config = dict(
    d_model=256,
    rope_fraction=1.0,
    qk_norm=False,
    bias='none',
    init_std_down=0.0173,
    optimizer='adamw',
    beta2=0.99,
    lr_head=0.00594,
    grad_clip=0.5,
    decay_shape='linear',
)
MLP neurons of a small language model. Each row is named by its layer, matrix (gate and up: input weights) and neuron, and shows model dimensions 160-255. Each number is 128 + 32 x the weight over its row's rms, rounded and kept within 0 to 255. Numbers have three digits each. A neuron's up and down rows have the sign that makes its largest values positive.
After each neuron's rows, "fires on" lists the tokens most often at its 100 highest values on Wikipedia text that the model never trained on.

L7.gate52:142096107127138172107137112092067192097166117143132163100128125098104067133161105108181089083146104121183133121113100198116127133129189087096160121125107166114079107157128148137147044160141190083112126166116125078188121109139113119100086149117114122106132177113141164152105104175132122137
L7.up52:134097071129137097121135100080118157135146137149102155110141106157073082140128112116130083097102105121117101182100153155098118144156154123138042130135101169134150129132106154166135096116113159177160126066057119126142156092081116144055151149123091142060086109136174146077210081093085111164
fires on: "==", "\n\n", "\n", ")\n\n", ")\n"

L4.gate309:155174098127143162105141164109097064099147131130111095090149116158136128149127168140173127120148132120147126104162130099080155095172160190126119197061091197115099108169104153114149163044151117037098139193168116165101169121093096140141108188166081147121126099156090128143167086197166092138
L4.up309:150129150125172155165126118128145140066130057124130074166121173143129122107159151184196133080116047137143116121116136156172137205116153136102093067150127149123128042040122153019096140155134111167079138115140128118107198121123151149116221175102166115151104132131128096203196074156093155101
fires on: "if", "\n\n", "or", " '", "in"

L4.gate306:159144165130177122158182179129078073119155114149201093099148115089175136129136141155106129143105131146113081098163128126156132178143145120167125157086142177111147062122180134098143148147143143158145098172111184155087070142102143130092122107156150150134131127111128178112140122191147105132
L4.up306:149129120125168153126085138143083157093113075140116202140134183083154134255172145141129134150120080128102151165098109095121082133154153135164110114095071197129071101109126093178133151116102130090141153160131153123145164122172152103125127155096088152102152165119125130137148124122111146126
fires on: "it", "es", "med", "m", "ene", "por"

L3.gate101:103180120165194142178163155152107119091127142165133161093113113170152109144150141140110097173125158132152079102105115106097155085156147043141156127125085150077094149164118106169104097093116184111137142089066101100114107123119174135125169083160111089081180192153140096137123140140134117131
L3.up101:164093081107123176171119112116054075096153094118112097143143130129076101130058150155152104150125142096117077071070058117114160086179103071139179136099085138173085087195071138111098084094114140107148160128112107160088122188124122155158097135167083117078185161139084107135108107137161067106
fires on: "ra", "le", "ab"

L7.gate137:106138165124184153092145163064142109114107149159117138139157116147124118094105123129103121085119058101203092107124131107143122126142160148089115079199115131190124130077062086123180149106107110122108129152116085103095088162138159141177129121121110154124209105105089141142167079156155083115
L7.up137:158093131123118117112152152096167151081121098168127136104127096076139120108102159094145121153076112137155142114120144100105132104072100132179102123136088191179084137081086161151123168060161154130120151142106120149160119175143195121086151096181125106119135079102113079131120154076066047113
fires on: " Sm", "ri", "ree", " sm", "ed", "ro"

L4.gate305:049125126109058111131062155080136128165145141145105140138117093111109061134104081107109104093163148136149177139154105162065144136131109157178150131151178153140136151142123127196134146083122129164170130134155108135145093118139118120196120094144171119106129127106148169112132144065118135111
L4.up305:120112107057112110118097093160170145165141143162076121132114065148136150138100133110117094113080175175132179115145109057125189126130102166157073100107140137118113133097129053160119119142147118170149116165164098127159131103151097219101133111135194186128134104133177144081117147119122161119
fires on: "un", "et", "av", " gu", "arg", "enn"

L4.gate253:137145179176161132160111125169185155152168101089176101138133145115159099154114142157176125133107141126188150086130167141106105165195107087122109069132138113130155137100112171199166117106099160136061147112133176134067086135083176163108140108061096165127101137101085126135072158116152143165
L4.up253:128136184153069121103115062079130157094190154082144089120123131150160066121091113163117108105182106154203138144096142110174122113128125170144151112136129080133153177156117130148149141169131116127127166138144164192095069150095137176094179100101114098188152130122133080108083154137170147149
fires on: " dec", " prov", " do", "g", " w"

L3.gate284:138122089120113084132103127104141099132169142150145113125102125091102102104141092175070108196116100156130154150133118123122197091094087133126075167136205178067107152156057189149139132119131136095136091104105157139083144122189102197167121108087181107170162158078152114121102105089092107096
L3.up284:141119114159090098118151088131090109099187126156092067095137110123156102096161099200135092119150128179126135090142121101150169114111076121077103147112188120106130162180125165184162119120123112108080158124109181168135089141169121159143138099076139100129093175116195126097180134109117114052
fires on: " Mon", "augh", " San", "oun", "an", "ons"

L3.gate286:108113132145192145123136154116057131123173134144085070129118138123143150153091088161168079140152131122124163114152114105118132149075139180164078071150076160163102181143130155194132113080167081101138103209126089152115121126098182113131108075146184136131136088118117139144115095131133074108
L3.up286:097104154173140154132096169113122155141150104110113084098131108071165110140155123153090161131214179123137140122130109110147136119137136154133101129159099158167107221099156128152148108129079117095182106154107108131177085185119095133107061109133133119118145124105155092153167119090154090153
fires on: "ang", "ine", "el", "ad", "che"

L7.gate10:077138119128133062166120173077145139154123115125135104145132100154120086084126171122121179161143101124119063074168182135179091098187179081144122091097137144115110145152148174171129159177093166052180084100111131091103147154104100148116149156154167172116119137140023130115113083084119115132
L7.up10:119132174152136117094119124116158158100129111106148184132095124149102095131086095132073112148103137130145123089050098128101161140174120076124170070091092162084126160179115154147070117188067136150144137105117131109163096158129115133104115160154055148119033210154154093107143106085127095132
fires on: " le", "E", "h", " o", ".\n"

L7.gate135:100157134193094137115097086087112150094112136107137117073149112141125144166136120108152095119113123129193112141149147178133106153126130067171090060106134107142181163082136134167107123196147111158074129109106148117125117169104079163106078172124092179106120156115152132080155117149130113129
L7.up135:094089124120146142118141179154080145092077123094141118206148076129143143144120176117159126153057137105172110146140129105148137160106127171117099111117145106174098127123110104208129078175145133057108110147057161150182159184179095101132099137095156116117115076159121123088113121167174115099
fires on: "=", " =\n\n", "\n\n", "°", ")\n\n"

L4.gate240:124113062125157174121130091109117094124097126137112122098114144152180139138163130173162128148077079170156117115120110107169172119174105113111100084102083135118174140135075085102117095100070160099139129153166139136128101159180130187126110092205168107196139091087102174121179114139039131091
L4.up240:121128130103139150116171114143141095138161100151137079156118063158087126135147063155096140124094098163176127105089168180169156155106180083125127115123130124162056124110140147103113144148134103142166143103167119154137133099147092088109146104153111068120154102097111144194118114071076171139
fires on: " app", " appear", "ward"

L3.gate245:098101052122124192111136096135138151104139121097165127079149117102091145147103126156094143155101103147135103103140142137187116072103124144137132112142147069127121115108140127141137032168126126149200117220120092088136150144157106080150069139098151145144169110090097140122072156103059134146
L3.up245:092098078154115201101113169118149142129100041108130158091123139102154176171152143146160123141157119111143120118140114144118135113084156118147157133165132145196171124117109162120111140136144108192119063071109150101062129129098090192145167086172139207121155099063127128182176088098144089080
fires on: "ter", "ty", " more", "red", "ay", "ted"

L3.gate199:137160146093089107148141182171077101086141096074118088127149141115110155170141155160147147195112137152105128153184145115085107103126157136116122152126145124123082116111131133136112158110164114159151120061095110147154093198119076154164129122169130180121135071171046146131170154131114099126
L3.up199:174148163129152112140097104201148130117159150153140064112140093158171136123079144141131141068138164072087095192139040112152142150112168201138143091092112052118105148122158172060144155158145154096063062147157152129178153095085071087102177099141113097188145125193158075146112110232108108125
fires on: "h", "l", "é", "m", "p", "ig"

L4.gate234:169060169157137185162112166130078147070140126118163173150130125087123097146103181088130132137177083133119139140155130134109107099151110112103170148101103148133126098133118141162189120095145139158168152116182150166095152145134142193157156147103162154144164087090136105128115106084172106109
L4.up234:142107081128116162118097078115073175127087173174098138136135081166152085201136134121131080133129132122125143119118099070095059112188096124087175127109157114089110139133145109195170087171143130109140129193132140099102116093170088119137120191136136080109138123126105173166133107162134117134
fires on: "id", "as", "ad", "os"

L3.gate281:098080187108124135142127137141118157118191134137117101230114111090087135135157109124121125120121109103104118142129114163172079180136135102161121128094071183156064181117173151105110150092153143122131109189072099094124162111161038149092085095116104104149138135081183125148065131108076152123
L3.up281:107116145159135152099095157151127103126133140115122092133137138084155155140087153141102128183082122177109163117138170161125079121155093125088145101184047154192081124155171087128180125129152135100178157107065115092119092086194104155165113137162099102152205150183126152127133166143130162193
fires on: " out", " found", " place", "ion", " down", "ived"

L3.gate100:136148150147113164135093094107109100092099099144148197119084148113156119131168134059110110084150109072182206117171097180120186158139152131135077149147199200121181154127145110128111144124120165098140108114140084099148119145133086103165127090165088139071146107180116160169102149115077151145
L3.up100:148135140176116111146081118102134134090079093137148081139137068102124128145125105132137135185092102107141150119128088066176158175121157057125142198173197139093163087148135122142108162084172073075121075078103130157135141132108146157173107040155111164082162080148123125125125102091135191133
fires on: "ut", "ent", " United"

L3.gate292:102160091156184163149131138102109074131128153177192150092099077168156103115172102137069126153092140142185168126095120108139135180110120106091110132077134163075161074176146166166088109185131094149137098119127113098123091096148115125146126146108089116131127110155127109105145180124124040139
L3.up292:142178174109134114167095095123092097149155121148135084117109174114122112109153131067156159174067108125129159144124165091074099061160126133124120143146105123107117113147187093143163076186118148179063105124148062091160139192145102135130159128056132098147150064140137116038087102144123140068
fires on: "ight", "er", " =\n\n", " is", "ite"

L3.gate96:081153132111192140106157079143172115181094117111174128138114161116115017130101145126125109139089115110158119141104144123144095152163128070123134084123098117137162118124108168143156094100097146102127126086158113102191119107125162121145109179144136072091123123149142174112084119107137104091
L3.up96:150165149090167151158083125149126083149172082079125077121142148083107131113133133171160111158145112181135150115130137123110113073148070107166118082120101086137132122094122141066133071162076102058122142085130106116095213151131186110132130142079102108107168157148082161102132145117144041168
fires on: " c", "irc"

L4.gate158:156152064156128110162104156129137155120172120092172184130135173143169165156195116046136135153114103155162168152142116146134125157119146166165114158112178154082177174145121119146108127109127080075133122111152164136122120172111102144147088125183116133123163059082134121140102120095096105059
L4.up158:121179106155109135040116080110117113092147155079150140133116049162127123154107158143133091096108117156135138095116148186132142129132139151132120108101124056117143151157164106153093170073146102104097102127081145125092117130087118135119202082099111141162132147128081183150096162143166128123
fires on: " Pro", " New", "ul", "ent", "or"

L4.gate89:120100099119164158104123145097178126157125103158125146108113105171132116178112119110132150091069131140145121105086112125158122093179124146110146099138171197111162096124114113132198109176110159077167102138135168154118157140184094110179108109179117087115175064156146159146173125163129073142
L4.up89:089116116079136114157141116119138127144161101113132105143132109171104136131093078082153208098090109105154160088103138160123140181131105136154092131112165057112124106135098143117128122160162091104095076141119121164137116145131092106132111158059128140132108139176080116136173115199054112211
fires on: " /", " life", "born", " born", " career"

L7.gate171:147100090124119140169113135110116126112102135164120118155137126091053052154164136104158125134142142149191084130141131142085083076128097145133087051143154118117131146131116080166113147153098147154188119174159123090149178131112051093141070106152108163184148142159149137147153101145111112141
L7.up171:096126103122191118111127153094125113187077111146139139107127205150088131079130114128096150073169160127187107039185132105112095121122115147065157134135163117094128184156127099125126144127088156107112185163089063136123168168099135174132207112098209167084172114178091124136063140113127148116
fires on: ","

L4.gate268:129152120108125114079097116096126130145067128112104158149100105074142135155176101115120138126154115157136164119137155065130090082117127096091097065203122163132101204181149178123140152102126147105124135069082099146134155137100080129180121160166198138172143099149116158181151015097105080092
L4.up268:164161099135129156138101066111104064134139155144170096081117186149105133142070127174124126185162150215103138184134085127150113127121144111143106110089161094131098135146100216116164162100117156081142178106141118158136080109104202100149138131084126137101149120146065084117110122132093127122
fires on: "ou", "un", "az", "ab", "at", "ac"

L3.gate63:128078153137106090097112065150137110076129144143128134080101094057082113180115178096170103118199133170154102094145159104147154152115116096143128128122103088098127105093128172096172090136166099139107106102155132108101124164073119142135175169115093132105075132176143087097119130135126166103
L3.up63:128074099144115116166106116139091154151070118084116186183108153076079103163131142094196148097145093063129124139129151133132109140135087128104126168232189175119101127155184124157198101115104150171128128104081152133103166114102126076135150157156113097231094116082192145133167136102122162171
fires on: "0", " |", "g", "um", " med"

L7.gate317:102127130162090173103116118157107101172157181080112182084126103125168133161107096103155144072093142136138084117169111148151120124110101067132107092109151093095147187139104083157111078194080129089166118089133106110179126195146057106149119096199049103100170096142114076096117080064107105147
L7.up317:168090162147116166105131065174135119093138139162098143181120122105151090121094099119112126122100161132135155144127145145182119110183141143148152118111140144156116094127143124076114030135097139172077150089123154099134211109161150122062117127099127070100103070056127090167121080170110086164
fires on: "fer", "un", "ec", "ac", " appear", ":"

L3.gate190:160115095136146122174137156102121129077125089074114168122147125146131116084197114175135078137115097154124117107125127150131154115101148091169099146082137113074074085143106132211112129146154105162141097125209165069158187133178166153137090095147093140108075136118107131075164161120197162119
L3.up190:149163148087096125085149131139120159177118114124164127182133147174095113092130082120121092093162143131127157086122084209130160105152109066142128106093151206060168135137155048167146129160109157102074123163116168132150044147183202121113123102141094126118102096147141111170171116102132088085
fires on: "ica", "ia", " Championship", "ma", "ung"

L7.gate255:168093136129219090118207138129092098109107127076131078118136165153179116089153123155150153162113159132139103101143120119161115109167140115080117164175164183129105156114126124082114157136119084106062189128137073141109144075200074157112095123130099109169077154096101129127079112093106130140
L7.up255:125109070063249133138166098168159124110130113103156093171126130087118141099163119073130148115132131071156151173143172106150172147146114121150144128182094180137061125087099114118137150138090116063170132176153114116149138150177153076117107165106141066154149125120092120090115130131088120213
fires on: ",", " final", " last", "ast", "0"

L7.gate313:123112073140157159080107104105183159116136160095096180115126145122125136182090117148150123084086153162159101134162185086108136146131092081110043088123171117064127179174136087074093108101086116149130131123121144120117093168106115126128086170161137105078074157182125181142145129100115158095
L7.up313:136096107129173126094174129163115127115153124153060131151151108153149099141130118148110106086119169119129111082133138170175141095141068128081154170169124109144103132180148122119069052101132116114157133121095149081079119147101136143133167115141173123138104063089122170150116093097178167134
fires on: "em", " vers", "om", " rece", "ecut", "en"

L3.gate92:126145162171186119114218095149133097080080143107147112132101136125107122168176149117148120140095106167144146131147139176115069138109122158157133115187133143086158158176119159098143162105102150075080143116189129116072149074152157191147138134111129140125078159097110149112114180159147126142
L3.up92:136148169137089119097149087182118095117115084082148111130144139078111089139162163136137133132119131120101210154136133117164129051080147182131111145141113098164112118130120179122148118152099077145117130143166144119196135171193114181117109142187138182162104140158137198159122144122094136112
fires on: "per", " Nor", "ter", " York", "her", "outh"

L3.gate246:139102140181146100158115109112129104170121139153163115132136190166110092098134136123135141138173073173130150110172129105194145063114163101164178094064114081167178101164155135110132121165210158168172151156102202170091186128135170160097131193151170125139201132140109168183142161160148134062
L3.up246:116141169156138152160122137098095158108109118155166099133103177149116070193123186133083163143191081167150156140084147107086142116157082114128129088134198103122174114123133135157159104131146131129120077120089149123102138136142146190139140110142174130081170107114156135094161135178098118145
fires on: "ad", "m", "it", "an", "int"

L3.gate228:127196140191134161096125138108132124136115130138162153131099136139117136153179098167177138096123138104081171115094131147095105101101060077058103156106134164157098141119173103113124142176136070154143128137148167118127126081130157125115124135120117111098076108172171105176188127037119059180
L3.up228:106143074126105084073086110135150200147113178134144167119108093113151139183118111125149127058164082124111149081135115143131102112115128101109140119117211135136153091163149081105107093184132137162123107077098057065206124097170095150105139091154157136133140151124204152083105117112149107113
fires on: "ol", "ik", "it", "aus", "ich", "ar"

L3.gate137:146115154161148094124120112095117119179119139136150158112115105195062124138135069081114137191097119150144172155091123107090087139086092074135174169120115174097068128183134089175117111121114165099147127160129093083081117126138151090092094155147147166139117104125097122103117120047141084063
L3.up137:148122116178187144125122111132132098129119133113169188035143110186081115140112113146112123080137112111083195101146126099137092128053120151168151179102135149132121108159142123152094114094120104105161144132181104086137182155107156113105131132170141105114100155133086101050199134079166070071
fires on: "our", "ens", " stat", "as", " min"

L7.gate264:149170116080143168150187176109110134136094096193177167126108124152140198173151155100151137160118125161159061130153094150119139148120085111074125128128099119134135169150107204170142078129170120156070167100161113096121138125141184153141109129137154211130121111140083116070169127166128078143
L7.up264:117163090167049144147072182090114149175158146077138079098120114097183092155100117104130145147170126150181093115140122114129137166108163119096103116126100150089163111125095116125140108101083163154123144137128077184095106168083182095135226170227087193143113107081119124144077071100119081130
fires on: "re", "im", "ate", "ore", "se", "w"

L7.gate99:144120144170131118169127116171152129108109153135084150103095112096175160113129166087093090156119148103193141169114165085153073176097117122143220101078164118115153099133110133131154137125092145089116086131092163150162086132133145147119092176165107127135122187112155114137127144154122169166
L7.up99:129129112129130162074151141110114116135163122101107120074128115123164095152168160161110117218148122126129140131171170135103136195090155145129184132083079105109167081100097119170195123149132154115132081116139138169114128167111147143105112178122147104125135137129132151142093094187106096111
fires on: " P", "″W", "a", "on", "stit", "isc"

L4.gate91:151103113079151159131117135118082188111109140095168179064131141072121127130160113063148090131116143109164081141059137157124094113094149107098087116193116094155124102129142144112202163125123135152136102161147168154152189110076074083115138121093109105112100164122155134115110150106120149130
L4.up91:160121086096133173099153118164182150125131137105105128148139126121098159203179125134100092094132167145084090152124144095159131118094163141176085095131143118128098122093088130120146118086125113156142075073142149102120171090135104157142084155164168100103124149156100150101138142070174144157
fires on: "ed", "ited", "ided", "ced", "ered", "ified"

L7.gate173:111176070171077127168061114101163120111128120113150125104138149097132151182149122155090116077122103159156111107144110139148118171113079089105127089140126110122087175071109123182171093188158193111092214164140141092203100108147174135083121145145148198142127126149144150147187181129141151105
L7.up173:120135193106135158181167124037144067109156087148107201099140160109115155115126109184119073088121162122128128122098152177124119133094158071118084188131118116117145139143158119094189199153114110125142130157192163139108122109124130144127118113185092151120193141108111150123157111128122103091
fires on: " gu", " ne", " Gu", " te", "u"

L3.gate81:117152144134141178172108137094135113134118175089145152098139128093067160153115145147203131116071083119150084129119149097155150118174140213163146140107094151157176152121132119147185098125188089123164094133159115137093158167183099110146101154120109102186175098116107167097111103174101151076
L3.up81:123173104161094108184066099095130136131136148155104143108139065131149185103145143154118159122092099147152066096118113114088104101153163104107080139132133102172143132154114177159159137122122145148099093058125141105107072161134111160023159091114145141163121085156089136134128178199146127067
fires on: "l", "le", "oin", "ts"

L4.gate101:136083127133174124099120085125129137113154129121171146140140171123165140126147148136108125091162143140158063126157182152115129142127059098172102052124126164125147119138152181147112093164124102149096150162121141099164147096134128196077075164102125137089103110107174122108100097163183152134
L4.up101:220093121071141145149072121167148094142127079159138115171128093026171138137131132151113164136122091128155118118063134136152105084121095185152178158174155134122138116106101128115105142113151053147169114179128092124135112141103102094129067192141122142144181132216155119112151100172098148130
fires on: " =\n\n", "\n\n", "if", "and", "ction"

L3.gate21:116113153149154092153130093090092058178133166151128166094093150140111099112137127136152094135098125163131164152068117146114144173148201101134104156111145168103148192166083046176153110142121142119091061135128093119100128126081118118091093048128148102148164191092093135134073133176128139170
L3.up21:171183132105174117185093130122146115163186140127163180141136110136124162121167105154109148092126212155118140130110123098106109170156188120099100136064170157152216190175162066123120153176080123109060131176152171130132107111140140128132089096089081080139096163084140154152078179163141145127
fires on: " Fran", " named", "ran", " ran", "k", " def"

L3.gate85:083115145133130134082130157125135094089130192106140115118168140147117109116138133103091159201096067144156129096177144149112147127094126140098109120135156138137074126119138096133127205155210158072130123104113125085111133160102129118125114114126075119098119175171116167072142126194143098112
L3.up85:148147080166114115121162113148120113072119149099116103130131138114194063109094153123142143141172132136152129095115093118102084079098122170130125125141130131124113120085155104124137131121144094153116164120139101137066160110202157134108092101115138158060081104150106133142138065107173168139
fires on: "l", "y", "ous", "or", "iet"

L7.gate199:097096091178123184127156126133111110091180067134132136143135097214150107156208146127105109139200158148162122199104132166122170126121110056110135165216130133165102095088098172121100105097131087182075195129171112121098182141190105111119100089109067110092132136089128170173120133142122128098
L7.up199:107090183127077150109082068082109130184126102163126100066113131164081124145175094073073115102166120158151138134069144137157107113133159153088077098129126107160164136067133019103127121116156143152149135114131181144117170154104139111099106160178155147098101140052158187116126135114113138113
fires on: " ent", "qu", " consid", "ud"

L7.gate125:166148111110142185192168105078132155144129093126126074095111167127158136155104102125148041115122109094221122144138160039069118156127109031144159090142136103154136128169088138117120124134075137121155152092097138110162172099099161182092148140121154145166126124224094164143104161095088104105
L7.up125:116129167122122087136140109116183114127159113148151180102153135121105172158091151162129094099091121083079177132190151127069154118073125098087130114134127133184086136097145181102077120082140102107135101090050080064121170157168189126117125153117113190142081094123111104149168146075140083103
fires on: " M", "M", " m", "m", " H"

L3.gate76:135156137112150130134128109110081135126143125169102114158117165126074105124140151028092111117098093157182158109081130142107105106159144125155077131155119096185099086105079161093099168139145131135079116145073159142101133155154113162120074120172112179108123119071057107180205147040170123145
L3.up76:084090105098133155148136122102105101145130131187088076059136145147135119142132121152194094123090183115188160140149125130137130110127134139136118146172114131105143091172042083088130070149105141104135130161091176141097169182100158111085128077131076096125109148202139119150121136165123157143
fires on: "n", "re", "ew", "l", "ific", "ical"

L3.gate66:151135120170109178129105168068124066137126076122143123187133122103121109143146145136147133164170110142139089105155119094153100083111151141118103114074078141069103123106106118151167181129129173158154118142144200090114157109184086149165086146130127139133146099131130162185107151114146125159
L3.up66:191169135113116203109138141153213046167099129127130127131122116072119072146142169099130101107091130130140136125150167190168136096159136115151146112123094120127063133108143100143131198124105066158094178124141107166192074109174129179167102081112072128124139127093139124164113133158117058142
fires on: "z", "ham", "ard", "ub", "ge", "st"

L4.gate227:064135122141147135139170078135187107167120103115153065149110140132078125163112148150098115144122127144115105112074123170112108124079096159135139096073158097114122150130154128100161197086121153076117083090176143126113112134108092178132149089084079172160112161070069108137096123154155141176
L4.up227:136154157125137103159134122089106101110124121132148148143132188129121130178121129155141127134175098085105162141131117147128198152092074177149121147136123088158079120127175129159078100168152075149140117093139115124075101162175131173144113132081108116142078093149164097146183111137148141185
fires on: " War", " dec", " war", "an", "g", "au"

L7.gate212:227124155136097155148110158143147127133152214131130145122129108144125106158127104191136108016102128113160105097145202168131121132154106136112158087109124142131172181107179080099203089097172161108141160159167129151115129116110161159134080159134138105059147136111102097122071130131087146109
L7.up212:176082141094163115103130147110131071123139116131099123156131121155076121144132144154128097150121215105160100154072143063134121070124052100165083099086129152077102155150217083139133124154159177174194091152172139141115134114161077106079095125149119137148111101190111138166102119134160103058
fires on: "c", " inv", " gu"

L3.gate266:109102187124173090112088128124104132122159145123207127100143034140143120107124164123141086150086103094110110142102114157112137152103126118058144107112148111121159151161092164110115086144126092150052125115094175131140127159206133110135163192072092160127123056138129111184121142093078117104
L3.up266:151037103115153138150190195137143143086082097146116096154140122137133117144182097208137122129123139102094101134116171113192160164127113118164174135120125140064098090137093110093110104115124144096149131149185184121110152202134168165138146189150126095128123148107134126075106086155107162108
fires on: " de", " De", " Le", " Re", "se"

L3.gate140:122138072168128127147153113150163181090195202174152053087099164178140070131200113080096150152140074088171168099151107185079132148127113041120111168155160136181134167112079144176157071152137163087150111109161104074114099130131095054176093105101125145138121108116079108155173162131086134107
L3.up140:096168070153093126144198134138126081134106145140132084159132171138091134132122142124138162129132102139154149124123155202138128098140135093121094097167173118168161127103163103193191159167192187132114100101105149036136168159140157145138099180116176150109148147143080173112143162135121078040
fires on: "k", "an", "ite", "h", "ck"

L7.gate70:125154175138120078093090093083118106141150127164094137078118125157135104093146111131149159156085152132154124119053132200102127123115112160119162130154055108144127100128068171117169095126121183145070171103105129089152134096189102132166098165180139130097135138150156154108122184143152160133
L7.up70:133126110113142147056144127103087064097165122103143079079150116085119134182126122175210115188096124062126141144136139110072162083132183193106076135128142132159140169133105159169120094182135146135126145089098089157172154125129125075149147129112119206117135167138072116181138086108102094156
fires on: "d", "ind", "ist", "und", "st", "nt"

L3.gate84:116142121163186143095137118123138141164151088141060160126090133111114149134155111167140131084154119092152126095102186113093101199098088078159099118076135173156147152144107074122146143166136172148167128143147220124147098100188102062145140153190107127175156062143127166115152186114127094123
L3.up84:154096172109156121095098114152158134134107114106111138119124150161177066126105139119132152141152116100155114104110111128193070154108140136141106090150182148101082105078146164159119119153098108148072167163163139122116111086109096089112154151202171156138084138136080054146097178174085114106
fires on: "born", " born", "ig", "ote", "d", "A"

L3.gate261:146118135094138130101137157165079192126130117094105113108107122150126137084201110092157133123148121139158142129147169174185107039104128152089053100149107123144146144137125113125164157176098084154122101101107185118131140134141091117141071185190174093101086131174103159147159136088104061107
L3.up261:108071118048139124107090159181138157133122134085064121128130115076113110125071136122115071144058128109118132087139195107150082130164152126118133127149132095150212127124039151131169113105135093135105195101170095141146155151148101110143092070095115138106150099153111149106138194156122137120
fires on: "l", "v", "h", "th", "se", "re"

L3.gate48:089124156084093067145163150090129151132137170125118122146140124172105108058069149137204101100115156107164140149141136127166193165155155096162054169111106104061171146107108120155114150168137142100144169143088089094198169120145100138122139131131134068131118146129162109130072142098060140159
L3.up48:147117124181176132161168104044152154139168149120131135136102146156130089139127109153100102118096094139185095117100124114180154180145151095138089123111111149091129139170150130123108144142047139121172113168113140110134099133107091104059118133103107120147087105046137145107078140088080162119
fires on: "==", "E"

L3.gate302:125087135065133124177130142089115197107112130125077081082139173080157094084149166121158150144142185112183125085119080099096146133190122168124108097107133080079165145192185213095192155098148176095173130151130148119169157088138181153121136092130110064125171121171108159174129135138124172164
L3.up302:164116103132082148088123131162100075137136146121105130168130151148133155114134144154134163106163152172147148136188102118106123110097177181141185126098118110160128162129141179144180103144146086193142099098136102111144083139160124134149167149162095117142159096167086102150148077093164083140
fires on: "f", "ap", "w", "k", "ob"

L4.gate250:081139144127137146152142108026101165140075141111101159126117155130137110177169140121198089091171155050138141169098078091147087159146063133060117119146110188137140147130151058128121126141140121167095099134149109092139127050080139139142111174155135102171149127111118150107094096112113140118
L4.up250:111081145130096139150139121185140074110127131155135106139128096147143137123133216174130169192163127128131114107155149100149168114173137150117112116126172069072099121155179137174138153131148100169173131143106125162096141167067092110094152162122109145159069122149106143091157071170127149097
fires on: "id", "ag", "ers", "ake", "ang"

L4.gate16:083149171108163161099104126147155117174182100052158129111125174129117092138115132155200192119112130120124136091082171136120115145092099071141153082123140157102119145112098112117102137144120096137194166133113129095141086107125097160118102115168116132117112094111112121109143106088146103113
L4.up16:109110168102140099130126162133106159150116090125173150070142097131168104205160097128174159153114124130079141112151129116100163163137117130122144082158118149110097176129152125162122167110146085153148128123126126103155152140173136100124111124090169139112097130119122105185132133126140121143
fires on: " w", "ist", "d", "aj", "rid", "ess"

L4.gate77:110179108170124110084147115101086137146072122188144131140113104142214149155165185129105129106116154149132133107109121129131169113144171098133130094027170100102214141150125112140165140133136181050139100106115153153153066127155130144110150086194154136058140128154160118106115080161169136104
L4.up77:156102122097177145129153119145110139115125128145160170140134139132113114149132140093146180099127101133076117120078135080103105050162119055188137117098108087088116067146133081097169107131113146132132111122164063115166129094136121139103160093144163068125138119163133164061176149127142173141
fires on: "ip", "ap", "ig", "ut", "ab", "ra"

L3.gate47:136197150098114191153122164129106163160105094091205149109114168114115091147127150128135111150154140099154164139084162149126114112107161098182174095158104104180112107033127121107110133139175085128142130151131128138106164126169116142158104134087182152133071124187159166162120169088128149200
L3.up47:131133129103102137036114115180130154077080126157158091135156130116138111084099177133099130126116192132159113161111129161170122169170113106150120064169121072184107157093150117079086091150123049087137129096124065118175076128148150225116128133136137130104153081195186087112140124173109195110
fires on: "0", "é", "ian", "ology", "x", "ey"